python train.py --attn_scale=0.125 --parallel_block=false --init="uniform" --init_std_o=0.0261 --batch_tokens=131072
MLP neurons of a small language model. Each row is named by its layer, matrix (up: input weights; down: output weights) and neuron, and shows model dimensions 400-495. Each number is 500 + 25 x the weight over its row's rms, rounded and kept within 0 to 999. Numbers have three digits each.
After each neuron's rows, "fires before" lists the tokens most often just after its 100 highest values on Wikipedia text that the model never trained on; "fires on" lists the tokens most often at its 100 highest values on Wikipedia text that the model never trained on. A number after a token or word is its count.

L2.up1881:496496524467447502481502490467531486460518526515539517509510485476480488451505483477509503532522472471524500497530517502512501507487501494527472513554449491489473547457545499510518517457483494527476554475454499459512522468527486547500488502509516515508503490484516498494516508498517492457
L2.down1881:488479490485488464503536535529514535503533472494525463482502517518513505531492480493493496472536470494468512528528507477529474475492492471537496529474521494507447556522478503461505549513523460525539516467515513527490517510517504490540459502508494463476503521518534536511479521518522488512
fires before: "1" 20, "4" 11, "3" 8, "2" 8, "7" 7, "6" 4
fires on: " " 52, "4" 7, "al" 6

L5.up1055:498529493528486536508487503454517479556491552516548485494532522503458466487512498520524482517530492479471497498487454502479538524479508511462465489454505467498496518469477524509544497505512474497484465464479546483500489501520500494471540536488484495470528485517542458523513496534523481475
L5.down1055:500515528495519489492513517484483497519468497502486532474485471509469472494500485479505516501506497513506501513474492504460503494488537534510493508490527529531486531499472492500467498490519519517510472507488482538479474508473481466456498521477458512481494518473505528496471544522487552487
fires before: "9" 32, "'s" 14, ":" 5
fires on: "1" 42, " Women" 6, " women" 4, "9" 4

L5.up136:479492480510539543510461491497469550495466502520493494521480488471495491494496522528470494535547500494487466479475518462472507495549531533486479499462498479479532512535493476523489491530507516523473480520518550526490486515511484493529519525493451473508477494530495524476497485522499464485
L5.down136:519479493495501479491481518518537453484501523524485483537505480498456508437487493457500493472513499495509467540466500500538511503472472518499495482481518502508499484561481500499529468471520504499555497489513475502515497506487484478520508483532518497474535494517448506524505488479498519418
fires before: "." 86, "7" 4
fires on: "0" 20, "2" 16, "7" 15, "8" 13, "1" 10

L5.up1262:480516442504486472452492516494463467482504538499492515500506510498473469538483520511494552482472479513495482459496485516493512531520487511473544511500535473529521531523493468477514512534491508489503517508504491509532534484511486464466480506483486510501476543475483495527506533533510496470
L5.down1262:474508543484499476481480516501482463501523506536529540499533537538517498450538487522516476460476496489453540479495442515532539534491514483487503532503493492497468498475484478552532492482509497484488510482521463480513494484510506532461512485497453454473506497497497481499492559516542475514
fires before: "1" 41, "9" 17, "8" 6
fires on: " " 68, " or" 8

L2.up419:518486522453499535499499529513523524503476487538521540529474460475506449514472494505493516476520498509490511488497486454500509541565473457519525525500524520452468484528470519531466467495512540490503469477527531524504506515456493493526530541508461486465539458531564527476506483475517481470
L2.down419:439493476520504479532536502526482453518520476507492468520469514447539493486488490489470509551538546506496466506494504519576521441499480472485489517474511530531540511507482470525487493521464499469506516539473515472462480460509494491500485498517511487477528462488528535518464525501465528498
fires before: " " 60
fires on: " |" 64, "°N" 8, "," 7, " November" 6

L5.up141:502512482526541525475467466507505496519505489532460512465539489525494517467468459545529512478481483504476486469474548484533493480502475540517523492500488520482470507507524497490470492542472488519511515498463478492500557498484521527511452473493514515515502493521480518523510520449513468514
L5.down141:483515474502517489482474516530507469473491520538533561528497507496486514552528492529479521527510501482503522509523520517453488488506529462490481480463510505481524508504499559505493508501477468496527467488508511506520441491503518508548511463550508490520512531556482511485525507521506472491
fires before: "1" 20, "2" 19, "8" 8, " the" 8, "0" 5, "3" 5
fires on: " " 23, "–" 16, "1" 13, "-" 12, " of" 10, " re" 8

L5.up1290:484480533477497511508498475464476498510510464503522546528524494485473452524486522534491479477500471537504542484483497491490537447469479476456472506518497510467494524520470513491468479506558520471483480496480507525509496539494516477517551489459472543484509488518486503501495486507462459505
L5.down1290:513499479506510490468518475489504481496513507506529494509501472522489511488506523465485519525523527501504494480499494531462477495513474516510547474519469499530494451465469473519528538495477468484542513438500514542491529499522459526492438496550515525490469513535499496493504455517485500509
fires before: "4" 24, "5" 15, "3" 13, " " 5
fires on: "9" 24, " " 19, " and" 17, " in" 9

L5.up1296:529473538478517513471491544490522482501490476517546469490478468506496495490516510538551531534503536477496490528507515493494489435489449484460532523489509475501541524516482552501457504468507515495509475518493496522533476452496506490503487523499472464504512510524484449488540465509465487508
L5.down1296:516529456514455508499509514549491484508516454532469561508501515513513512455462511518520476516478513514510485488509496499485492497527487511538497525477549507455490502473506492511495510508476524542514464534487543540509449496504433539503468517501562490462495501530459480515504554481488497487
fires before: " |" 55, ";" 9
fires on: "4" 16, "5" 15, "9" 12, "6" 9, "3" 7, "8" 6

L5.up10:554513460464496535490532514530525484508522500477513510483465486529493548474480475511490497504525462472477527444510518502471511500503518507490480556460549517482481510542517505538495494494509433501509528479523483493478511472536499491517480493524492538438518513540523478512516518506551491528
L5.down10:513465526493463480500516483449481483498519518508465537497493520471521520493465494538533501524547500552490465477498518517483485489493457474507495513505562514492540518529484465516504492500526532466540471434547489495549508502504517469521512470495520488492496516519478480505517490524509488470
fires before: "3" 36, "2" 28, " |" 8, "1" 7, ";" 7
fires on: "1" 26, " " 20, "2" 13, "9" 11, "0" 8, "3" 4

L2.up973:502551479462490562504516499463455481520496516477535528506543510482456470477477535510455519477524508497459486511466536458517509485474452516532498535477467498541524515502496541468491508484520498488486472492492478469529486474486498495545528522468485525477479512448557477490554478502511500508
L2.down973:473498516483511524535503525489514488483487477521565500512487502497510426525496500527524489487470485453528513512502540511506551518480503522497487524486483486548453533478536409484502491506499513475493500470514515470485493505504491470527474500509505495526515499494509538514545548503563487537
fires before: "2" 30, "1" 26, "0" 19, "," 5, "ater" 5
fires on: "0" 78, " Sl" 8, "eth" 4

L5.up1239:531554475480476535480494494471527508505474501498497536536497473495479481468545450514476535522499479497457527513576443497499495484486524535496471497512492503474484504502516519518477505475497510509493505490496532517502498507496515441512527546512501479501495505505518462541500468487465473488
L5.down1239:486494469529493495517433486510502546484522518478532486526472481416500493520442531535507500492554488489517472494489535442513524513478558512496480466500490488519468505493497526481515498498489489462467471512481483420505464518512499492512486515532535491486527471510479553503486535477507549500
fires before: " " 58
fires on: " |" 56, " by" 17, " " 7, " with" 5

L5.up1145:529460472519522508499441503488539507492461513507482534510556496454481487531549504529492521510526461523454484527481474490508505491468483472534492500494490534501543503518483508532503520540488528524476488499473529476574490500501473547489519515495502522511481449438567486506548480514496448498
L5.down1145:500529505471512461514480513526537473473460526490512488505513521466490499470491507517490468488500514527493541531524553502499464478489519481462494517506471491484477493478521532554511504468469510461552492488518508494463498561477518473545465517549547511466503508494454504545497504468507515527
fires before: "3" 21, "1" 15, "2" 13, "4" 11
fires on: " " 33, "9" 18, "1" 10, " Japanese" 8, "born" 6, ":" 6

L5.up426:555484476535487521545477477515509467482476514498503515505521469516492477533546531513498498477522481480505528492478511451489476498534499456479526449533536527488536480454468466517473533514511490471524513469489538497499496514550518489514508486560468534534530526475501536492473477498525472507
L5.down426:514513511476502475479481517512515513513474514494514507535473502538512456482487490499494539495489486503452497498527510513546438485516495494495481511511505492501475493502481481537541482510500488516507528509497505553502521538526468479495541488505498523490497493549599527531535494505480461494
fires before: "3" 35, "2" 33, "4" 14, "1" 4
fires on: " " 64, "1" 11, "8" 5, "2" 4

L5.up1217:462509484512497499494498539501505511475486517505521501522474467472472532483516558514536490440516493502485464472540492510481480457503460523512511513493535517486503509444493514469472462486497455506491474501445532518462512486536527471490470512462482504500500481487505480478449503456485444470
L5.down1217:471485535506470500493526448504503521544531520496498511480519514498507481488540482519513477503477555527524547469501548481490465507516496534523464499501494481489519471482526489562496466469552516513512446487453485520465472543486519491540479489521528509497533492513504516465469517473500566494
fires before: "2" 45, " |\n" 9, "\n" 5
fires on: " " 56, " in" 6

L5.up1335:488457488487542481491463487526513477487449538526506504506548499525460503477478545560501528485524508496526493506504513473465525517497474474489530520514509510485523541524507518508534540484494506510513546520488491506467489482505503495520513531474498510493508480533522469476481488504507467444
L5.down1335:485523519500540479474544482499477481543507525529508533491485491513523431512471494516532534469513474502525531543507518514522480488487479522480533523484497528479470542534517484501560504506471476452470512523470500471486459552503496503506486484525495524508557473475465523488481518525495499507
fires before: "0" 44, "2" 40, " " 13
fires on: " " 41, "2" 36, "-" 10, "0" 8

L5.up1074:491490524467473534493500501507454507531484511548554519515483426473466460469509475551474472520482479467490473533470505475481470521502531491497506551474548496514489486515501504482522472494512543501498552522478508481514475481494491470521527474543491525470523533481479525528485479489500506436
L5.down1074:483509477517485455517503458490511476508521508515492466500479491478553538460500440485468478496497494475497502529484516515512524511511479506502461512480475495512480485498496485528481485492511487495474461523502498483494511499489529542558468453501513495479465498505445452535506486539486489520
fires before: "7" 41, "6" 35, "9" 7, "5" 6
fires on: " " 27, "1" 19, "9" 19, "2" 9, "3" 5

L5.up656:520483480507487500516507505480545505487459557508534539494531478527481462480504515517492487491499515490563491486472435435452512535553471500460515449503544466483458489554501447516509529509510501507499529498508503516475484498496493540489499473534479495486545527486456500499438490482511467476
L5.down656:552514551508470500495500521527503505490484511478513448516482503487446521488493547505499548529488515512483482524463498507438459511434558490479501503529493538511475486451502517479512496533483508541466501511529471489489529519510499494517498508471475509490504500521487516491521486478480508526
fires before: " " 33, "8" 10, "9" 7, "3" 7, "4" 6
fires on: "1" 35, "2" 11, " March" 9, " November" 8

L5.up34:457507521494468528512518513520497498538483513520484508508541505471501485507476511522470547497470482511494480551515483500474499502455514495467470456487479487509496494540533525469481505463516525503496508571477529508485509531483500541497518485482526537485531529509482538516478530486512476486
L5.down34:451449453521486474481459504480506524503499508518513444494513454478505454508489502496474511465526503487448508528528477505469507501541512490570498496484501490493469468485457518520541509517458471509529503499504483439503521503509502467512489529508509499506481521497508445535508475522502477454
fires before: "5" 36, "6" 29, "7" 8, "4" 7
fires on: " " 69, "–" 5, " &" 4

L5.up1991:426525498497505516479525540464493480489529508523562512511470474465475489514487515497478530455509520515521475481481536486493456467454496491468514495474486513502493497515525474487494495531494545468480534495470518457479493491526502555518531506470462531475543517504494538492491487477485451492
L5.down1991:532510521483537499484506457505505527492481519521530490499576488522557508518474455509466444470533521502532472516467482498490516511476498479511504537527504505490495497485497486489480510529475505473511486472497488498493459523507535514484486526467469491500530489497464487520538509542490478479
fires before: " " 60, "." 19, "," 5
fires on: " June" 21, ".S" 17, " July" 10, " December" 10, " May" 7, " August" 6

L5.up1367:489507499573492532528528494513466497478491481537495496481486513458500522524525503537488457509500481510530476508557484517518544443469522543462478518478544526499486502493503519494494525541522469469522526519528478509503465538501501495472496501530470487467527486518483520478528511486494484516
L5.down1367:498483460508546518458518499519502511529484489517472494506513466484482481500481523463482528502486472502515473490514482535480485517479551536493499508537488497548515497496553528481498512543496495478492457550533512514454536512520468444476523474467479461489518497486524499509527507536475462487
fires before: "," 64, " the" 8, " he" 5
fires on: "," 16, "9" 11, "4" 10, "2" 9, "5" 7, "6" 6

L5.up454:457482497473495492487516450456525480514534526526531528509483436470489491514532521540474474459497486486449472499514533491517491522497510513496487501462539500476459553527534474485499511498482473514488539547460478498489511486506514519522471521467442498503475528496512531497467497511483483488
L5.down454:487502491517507485456486503457498535471521469490500513512496483489537500479479445501484484509477534504488469514508525497479476534513487476491522528510469513505482512492537491475478511486502434487487480509496492442454484523499504467497500464536504513520463531509533507520534465489472507498
fires before: "6" 36, "5" 34, "4" 10, "7" 4
fires on: " " 36, "1" 18, "0" 16, "9" 7

L2.up563:459527455443466535497469533473480514476493542540481488480507472509518478477514501474503495493474525464529490515518470495490477450505472502487513517491501477513565541518485518475493488455499527481493487487505518484495515479529485490506524495507487478502463530474453520534513511476491523522
L2.down563:495521550472491479483454464515520500478533461470521497514539491499536519482500515512495481486513496477522490487482542462554497513511414466509514507503465483508508505487501500535495518482506466471521467467508438539569478490516529494505504519455478507506508488490480513516474538468480488498
fires before: " |" 33, "–" 14, " |\n" 13, "9" 4
fires on: "1" 32, "9" 10, "8" 9, "6" 8, "3" 6, "2" 5

L2.up842:451526484476498497529460443459513510499463518506482494521530515521497472485472537535470484499479506502469546507495475435490469480518515474526534489539464507493499505479480505559496480534477471489539521526474507486477516522510491527451476462491484510510505524449529500499485500510524519499
L2.down842:493507497525478514491506493520478513512453506482533513478519538416474538537535508509501528484509496485535495448534499500531571490530459551467504525429515487526491518475469473536531525483495549524507530458545472468501455492442478522512516440532499499499505533523523522506464509490512468494
fires before: "1" 42, "2" 26, "0" 25
fires on: "0" 100

L2.up475:504506441459510535474525496462574494462469506496490563532504472472468478512483497529464518531490515526470512507510502475485471484491503512469534456499521464494471490495490520519442502500520513499538429517493482471537516518517488521466478536567492482515528502538496476521500480484497487476
L2.down475:489524531469471489507506506529474526558527453531497519511519458480503516509523495486474477501504487476506538452522506523496514517477460527492521460511485550512490508512454493505474474519475453477452476486537483489494565484467516471475495507506539472500491476501487506477509481497487523515
fires before: " " 77
fires on: " |" 78, ";" 13, " " 4

L5.up47:518468469451515493501532532467491490511462539485453476490516509515483501514498510498520473548517468511485504485545526479518526489476457498482461530524501464496482528514495508488494527540491480492509532525476543507477535473523557505492487555532505501461485494504489483477485469536507491458
L5.down47:480478499535529524496499492511480488463479489499526528481518452557471506524468496500499511474510491523523489502540546515549494513495485536523486463513530465462503493491496492480512512502455511509479527537511494513431503485461468479498496446528472515455540516500472505514440504518497509475
fires before: "9" 44, " Best" 9
fires on: "1" 45, " the" 8, "-" 6, "F" 4

L5.up24:507479545489495505459477498527486507466540453486459513535479495494488484439500490473487505523542512531496518536482519457510484503516490471546489500521494481526499504467461447468513500456545509520479532502518537540484487536482509465451565536510487478503509461484534529486492477485525500468
L5.down24:509488508482458483514486493515510518481538540523541481530476515526506507510497546517487490504472530508472532484484492492559503497498513442496461498484500469481514502526498502501481496517517478484484502513533489462531495509513460462502487498550469504472468559499515496517502531516533431496
fires before: "1" 20, "2" 17, "5" 11, "3" 5, "0" 4
fires on: " " 30, " a" 26, " $" 9, "0" 7, "1" 7

L2.up1142:456499513481494536538489503511504543498492517506487538454489526479485507481520516494440455499447492517500496516508483482473503544526463544530499549507468478487513508506513485483463492520524510510502515506508526493506525480478508494476525482488485536518500533495542489484546503500476514486
L2.down1142:511465505467428506513503481496465489516539492510482491501491536542503479529471523482496513523486518538530512472506566468550526440480434501490459550472522446493538466475471515497531481440448513476468440507497506511488478481481500498510515498508516522508480497502522544524492491519532452520
fires before: "0" 32, "1" 24, "2" 10
fires on: "0" 66, "'re" 4, " Ah" 4, "8" 4

L5.up1171:542450526496476505488464486518517497516538521539501512500530501509503494550505511545450507495480471509489485527512484508515471521497557478518502511534528482468511490521515500524516499490501506501527490497452497459485503489498457485482554518561493492477523510468489502516476492511500457474
L5.down1171:503500503492490464496519505490463471511507459497518496475467484501514480510486522501508473479486485542426505522534510499499511483498526503478499473471490512519522500465532457494507513505477486468494553478434457518517491499481545533531515507499492521467495510531465478516501487513522505496
fires before: "4" 28, "5" 26, "6" 18, "3" 12, "7" 5, "0" 4
fires on: " " 47, "2" 19, "3" 10, "4" 7, "1" 4

L5.up814:474509522538506486527530513542535548441525514459458506498541497524512497497494521536494488498545490515500499555502459474437480475500486514508489474472480528487503500519466491472480498483468465512545510515534495510480519480522472501478510562534490471452491499462495516507462515470501512456
L5.down814:544539512491475486473519471509458485529479500522543509529490505483483493471475530470514550478482542473466515485538481502500490470536504491503508564480509516513502496520527531536546521526536492478481512522456510516511492484508514500518471465453536529493480491480502458514494501503453525472
fires before: "9" 24, "1" 24, "0" 23, "2" 13
fires on: " " 29, "1" 24, "2" 22, "–" 13

L5.up937:511490545508495553535487525483456483491484444490495514515478564479484461479515519505492534496511466501482544514534462506503519477531456503505493525521533482463478517540486497531485461471507520507486458505500514503467469528470506478508519490465482493473552493499546509488512515502489460519
L5.down937:464511514490491489480521536436488498480493509541468516478453514475498541474489512496551511491491501456483504491489448484498520533518537509458543478536493502498519553489502501469495494511565488495511486544520500449475446479496529486480516515497499480510496477470467533508520538447502492522
fires before: " |" 73, ";" 7, " ." 6
fires on: "5" 27, "3" 17, "2" 15, "4" 14, " |" 6, "1" 6

L5.up1485:475542480483517492473508520489558454510527482533509497447527513511535488521505517530550498486503510525539526498482489529493508450566480492509527464472473558515476522529480456510477465505509503486500538529487502523523524531467534482515468531543504516539501506472484533494504484471516475494
L5.down1485:509507485468511498489471451482501497490489544507481507509509468480502530513492483471498542525523489472485473534511443477504490539480496496500493487495541483492475476516505520490517492499525477508440539490480511503486457496539464494489536497477448528521542530497516478504504522541531495493
fires before: "1" 36, "0" 17, "2" 13, "9" 8, "8" 4
fires on: " " 45, "1" 17, "0" 15

L5.up1428:520502509519513512517499484478444498529468529492511495502487467503529529532514525508462538490519515469472458486500479444519508494546477511478499500518503506469530498485484508475449494494511505493500539534507530479498507516485505507477513500469471500514547495479512491488470523526518508477
L5.down1428:514508543483488472462548498495512484486505520489465483499499515529465513500518497505514493489506478509452503482464457513529464492497498497475467498510482513534477515504491499512530525524536509463471532473457460501467517538475506502495549520481496491488513546521484501509562514484475487511
fires before: "5" 39, "6" 15, "7" 11, "4" 4, "0" 4
fires on: " " 54, ":" 7, "6" 5, " en" 5

L5.up734:498507513521494492509492550464487493513499519485522533536552521475528505536480525532510503513500466498473494466528446488492490505538481513530522500537540530457524486508481497513491452512507508486479560502514555465480510525518479514494505481514467512465495501490502464474519553504457465490
L5.down734:535463497532469479504478494501553525505516572487484567493498470505490488496477516489497466484454539505502502504499431503497502493469518458493492485533452486481497498510484461509501474483504491534474524461517544498536512502447480500549532530476471450503546532494481527516513501482462488524
fires before: "." 48, ":" 19, "7" 5, "2" 4
fires on: "3" 20, "7" 13, "4" 12, "8" 10, "2" 8, "0" 8

L5.up519:481483461506548529484457507521521532494498495489473524518516496507534523465438522514526498476512473537451463518459502543501519496515494524508517522514490533495477523506538474500475499536491472488498545477461487501462536542472521512459499507531494480491549506460497498509452482528499512445
L5.down519:485521478480526501492455465473526523477506484503480539460479522475512521469484477488478495492497470515486525468525499491500496503519522513509509514447508515498516488527540496567514498468492520505537519511452472473546514490478539571493455491486510492456463489489488470515470467499478511484
fires before: "0" 55, "2" 6
fires on: "2" 55, " " 10, " disp" 6, "-" 4, "-p" 4

L5.up1876:495488499495480514499481522481503497534469459536503507470526463473462500474460515523476491474515531461507486480485511482490553543519499448515523475523496468467462556457492509487518494475498507482472491516494478520496469455532479519523507502484505474528514489478499535490470537512545513510
L5.down1876:524482490520466494544483491508502481484517475530491534514518491531489518479456498519543518522479487482512479521508553490456553490529512473463461486491488519509508471519543550519533502496477489519536501477491499478498484513504529462532508487485500502511510508503497494523545443511473493535
fires before: "8" 32, "7" 32, "9" 14, "4" 4
fires on: "9" 54, " " 16, "2" 10, "4" 4, "-" 4

L5.up1735:528556512495529491480494501471508507456523517496481481472484534463511484489499530519507535533488531526528523524459516525497502461493452462543476513511518505500472502481520478445480522474481492456510463538467503503531495542480506501533502495549503517524470519472486554529489522495497490473
L5.down1735:505497497509508527511499533506494512539503517521529496513499502533532507495513468490461507447504500468464471479537470517495477529496565534476492486490487447483529491488496543585536472495498523497498548506476461479500494504534528537479493486451515521518513510501565463467526536532500488505
fires before: "1" 17, "9" 15, "2" 11, "7" 6, "8" 6, "6" 6
fires on: " " 26, "1" 25, "9" 11, "7" 4

L5.up1336:457508463513499545545531526501520508496448511507479493440494535493511491525451508459454513527510534508517515496532481538513488496541546511508498497522541466458531506455508506538490470502515510512507504495485551533481495495484511474506463553515474501498503480521531471509519511526537507512
L5.down1336:512499496507501521511517513464500516487491520528516515494530442499502476490485537503521541473478470470476487488517533513491499450513504506491493477521524538529477476496492489528490512479474527494535513521498530491574487512486451506476498490462480494494498471538503477491483480517490514501
fires before: "9" 52, "8" 19
fires on: "9" 76

L2.up1043:543509520534514537539554517508496506510473497526532524464500525515466462483479502522441498524481455520511470468520494514487501492558493511487492535521501513477519451501448481483524486498548533532526457490487523461502463519533492539536538544551475472501519520536513472502509479523512525500
L2.down1043:477487482483486499493492487518499527497523481476515502530499554466522484509515493486471574513499518480537507493488545502560526473507500539486486499450501509540498447514555535556501484483512569492488482502517517462520473493528515501497508476527491515517494507499512494542491496505518455496
fires before: "9" 18, "7" 14, "8" 12, "6" 12, "5" 12, "3" 10
fires on: "9" 100

L5.up1665:536510489535477498500521476498495475488509462541512466485491499467484483483489497529497494486507477482511517503481531474533519506487478474488486453521495526514485468553490505514481527505539499512486556531474498520497490506496519502485542539536534533481504494459514540486489479494538514477
L5.down1665:493480470484527452520536538484483519514488485553513450532489509512518548504495493466496483473528531471502432509479473480491522553524554515502502520449495521453475513516481485528496478460453507527527512462486511461510478443534496487542509526535522496510538526471493451513511493485480518493
fires before: "7" 20, "5" 18, "6" 14, "3" 13, "8" 11, "1" 9
fires on: " " 25, "8" 18, "–" 18, "3" 8, "1" 7, "4" 6

L2.up1285:478539470507506524505553464516503482485504464478460504524485477526521509525468484506514492509491496483527476500478483542512489580528500495511476481509513469500482496514511482537531523521524510506525532518477510513520529490518513509492465486514476485485486502450521446495445479481498520521
L2.down1285:515511466441520528498510531470518495491480505497487533499499505477539500518465511462453491530509494516475521531475522533472487484446514512536500496468536487468515480490509523484526490491510535539507531506524523490522518491534476479475504495514538472497483502504478494525470522496500526524
fires before: " he" 16, " the" 15, " a" 11, " she" 4, " his" 4, " in" 4
fires on: " where" 35, " finished" 7, " made" 6, " for" 5, " when" 5

L5.up1136:465546457516473531532466506522477485518479522499551524540521465480508484476527521531527533479513474505523481507511482515486489519532501525486506527479485470469505475493463501481481458499542443515509535515475477461547520508511532523445532479547505475505505498474490512509482482466539495499
L5.down1136:512532530487511439465493494472469512499516500508493451510505504542457543488507489519482532481486512499474513478468484513515536535482479493519516505446495500474527476514511521508450471478513531542537524482456504506499478497528524495506495502525502468516526509471518499478500453517518505481
fires before: "0" 26, "1" 18, "2" 7, "4" 6, "5" 5
fires on: "0" 62, "9" 13

L5.up1357:513520495456470506493543488501497490516485497502487493504504480509497508522459518473509500479502467498472482524521547493479500472524468490544495538472512447454504539489483524492469510489532464468524477494515489538518485472478501511516514542489522528489524515470498492511482481433521515533
L5.down1357:494499484538504473489481496486497499475514507446496497469500535519490510502475483525480476477508489511495477480460481533527479529453511525507481520483482479491514509513520492520510474524473538518496529502533505540526528521498484497503472474496488496537501493451503500489524504520511510462
fires before: " a" 24, " the" 20, " his" 6
fires on: " with" 20, " received" 18, " earned" 6, " made" 6, " has" 4

L5.up1470:502477506457469552471487512499535447477519502487540522544488494470529551515518500491486491498544499524487485478487473504477554505517498494516541504445526479512506486519531481514508502500500497467514496535528517499550489517499515457500476514488518513489504527497508468481461505518482494473
L5.down1470:493577516539473523513476503474462498479507472510497495485499575481532460498501483484485496473540501499466554525492493512470532507495487513526480451492493479526441482550501506514512503506457478525530546482470474515493482505511479507551495539512501491518476489530510496523510476502493513494
fires before: "1" 52, "2" 17, "9" 13, "0" 5, "8" 5, "." 4
fires on: " " 34, "1" 25, "0" 24, "–" 8, "2" 6

L5.up1148:533515515444462477514507516473526524452532469590503502467458534518556511492517478498481499488507523532490494489501494468481493512527541472460475516530506542442482514553549451479499513495514537541493525485490506499504479525471502500493501502477474507517503528502457502464504540503498497474
L5.down1148:502532509537482487539502508518480507471511505478479479499502523492492437489474547482568528441530514570489454499498540472473538481550428558504527497504508514501489521494501510510457561459469508456500435488490471539473508535510546500488505556488489489464493487491477518497501501462510505488
fires before: " " 46, " of" 14, "," 8, " –" 4, "." 4
fires on: " April" 15, " January" 14, " number" 7, " March" 7, " period" 5, " year" 5

L5.up224:452483489474535522473513537525471506485496501513524492483521444523479523480496478522491476492496481528474489503477515496468469480514486504471503483509519517479505490520523481523472488491544531483516517513513482519495450516468508481498517518513483519510547545539492510480512489480454510459
L5.down224:508503531463528500474495502463523489524486500547528505515496494464464473514523510544525492433505494485515555501478486494503534510482508497531490509546455514540520500478492508537510520505517481477455490497485513464482533555497532579470501508501497484493468531508512470473474519482507480464
fires before: "|" 33, " " 27, " |" 6, " digital" 4
fires on: " |\n" 34, " |" 26, "," 8, " A" 4

L2.up1241:533507553465466528485520565476502484476513462507492490494493543516511540517478499479462485559527470504457473496478469512491526492501449529516512536516490505481505439459466517467482527504514492514474451480499495446484511472524483528515510532514503498494537516484532510495527512512523518464
L2.down1241:530464471473510509497455496509508514524505468539515489494481507472485494522460504549554518526501515550506523489504505485524522498526478524489454510489468502535467522528522504541518454487475553498513530479516489498481471497461490532482523449468546533468508486490513503507523495535490518474
fires before: "9" 26, "8" 12, "4" 8, "7" 8, "6" 5
fires on: "9" 69, " Chicago" 4

L5.up304:528472475483467495534503476514475495530522513495577533508507448508468481488510486506466509515494522507460498509512520536475497532507501495547504497526532515519526517490475473483487515506521530474496501476469510451522528519459492514518504491497445514505544517512494476490497509519493458518
L5.down304:498519489512503491486523474517460494494504508512520456501512482479509519527509479496527495497539497497465489502473516497538478464516490503504494514474509489505497489498476487499465492493501484493496503504498507483411504498514498472539499547565529487496499469530520491535536507503495495458
fires before: "5" 31, "4" 24, "3" 20, "6" 12, "2" 7
fires on: " " 50, "1" 21, "2" 7, "9" 6, "0" 5, "3" 4

L5.up1858:472516480502467491483530489512543494508513541502538520532531494471512530485524523497484513483521498531505477516516469519498517531496506485482498456469485501460453492515479546507499514499520470483490531556492540472492479500480487511515494528547530489494501464519529535532422498494527448474
L5.down1858:482464516489486488522492467497526495507481490535497533482495434481519498505506513485441468467507474483414463491478481542472502503492486494478505493523513545519533491522520490491499467514459495498504499499512494460561493512505478511535492460481507498446525505485473510534500506478528485491
fires before: " " 39, "9" 28, "1" 9, "2" 5, "8" 4
fires on: "," 40, "1" 33, " " 15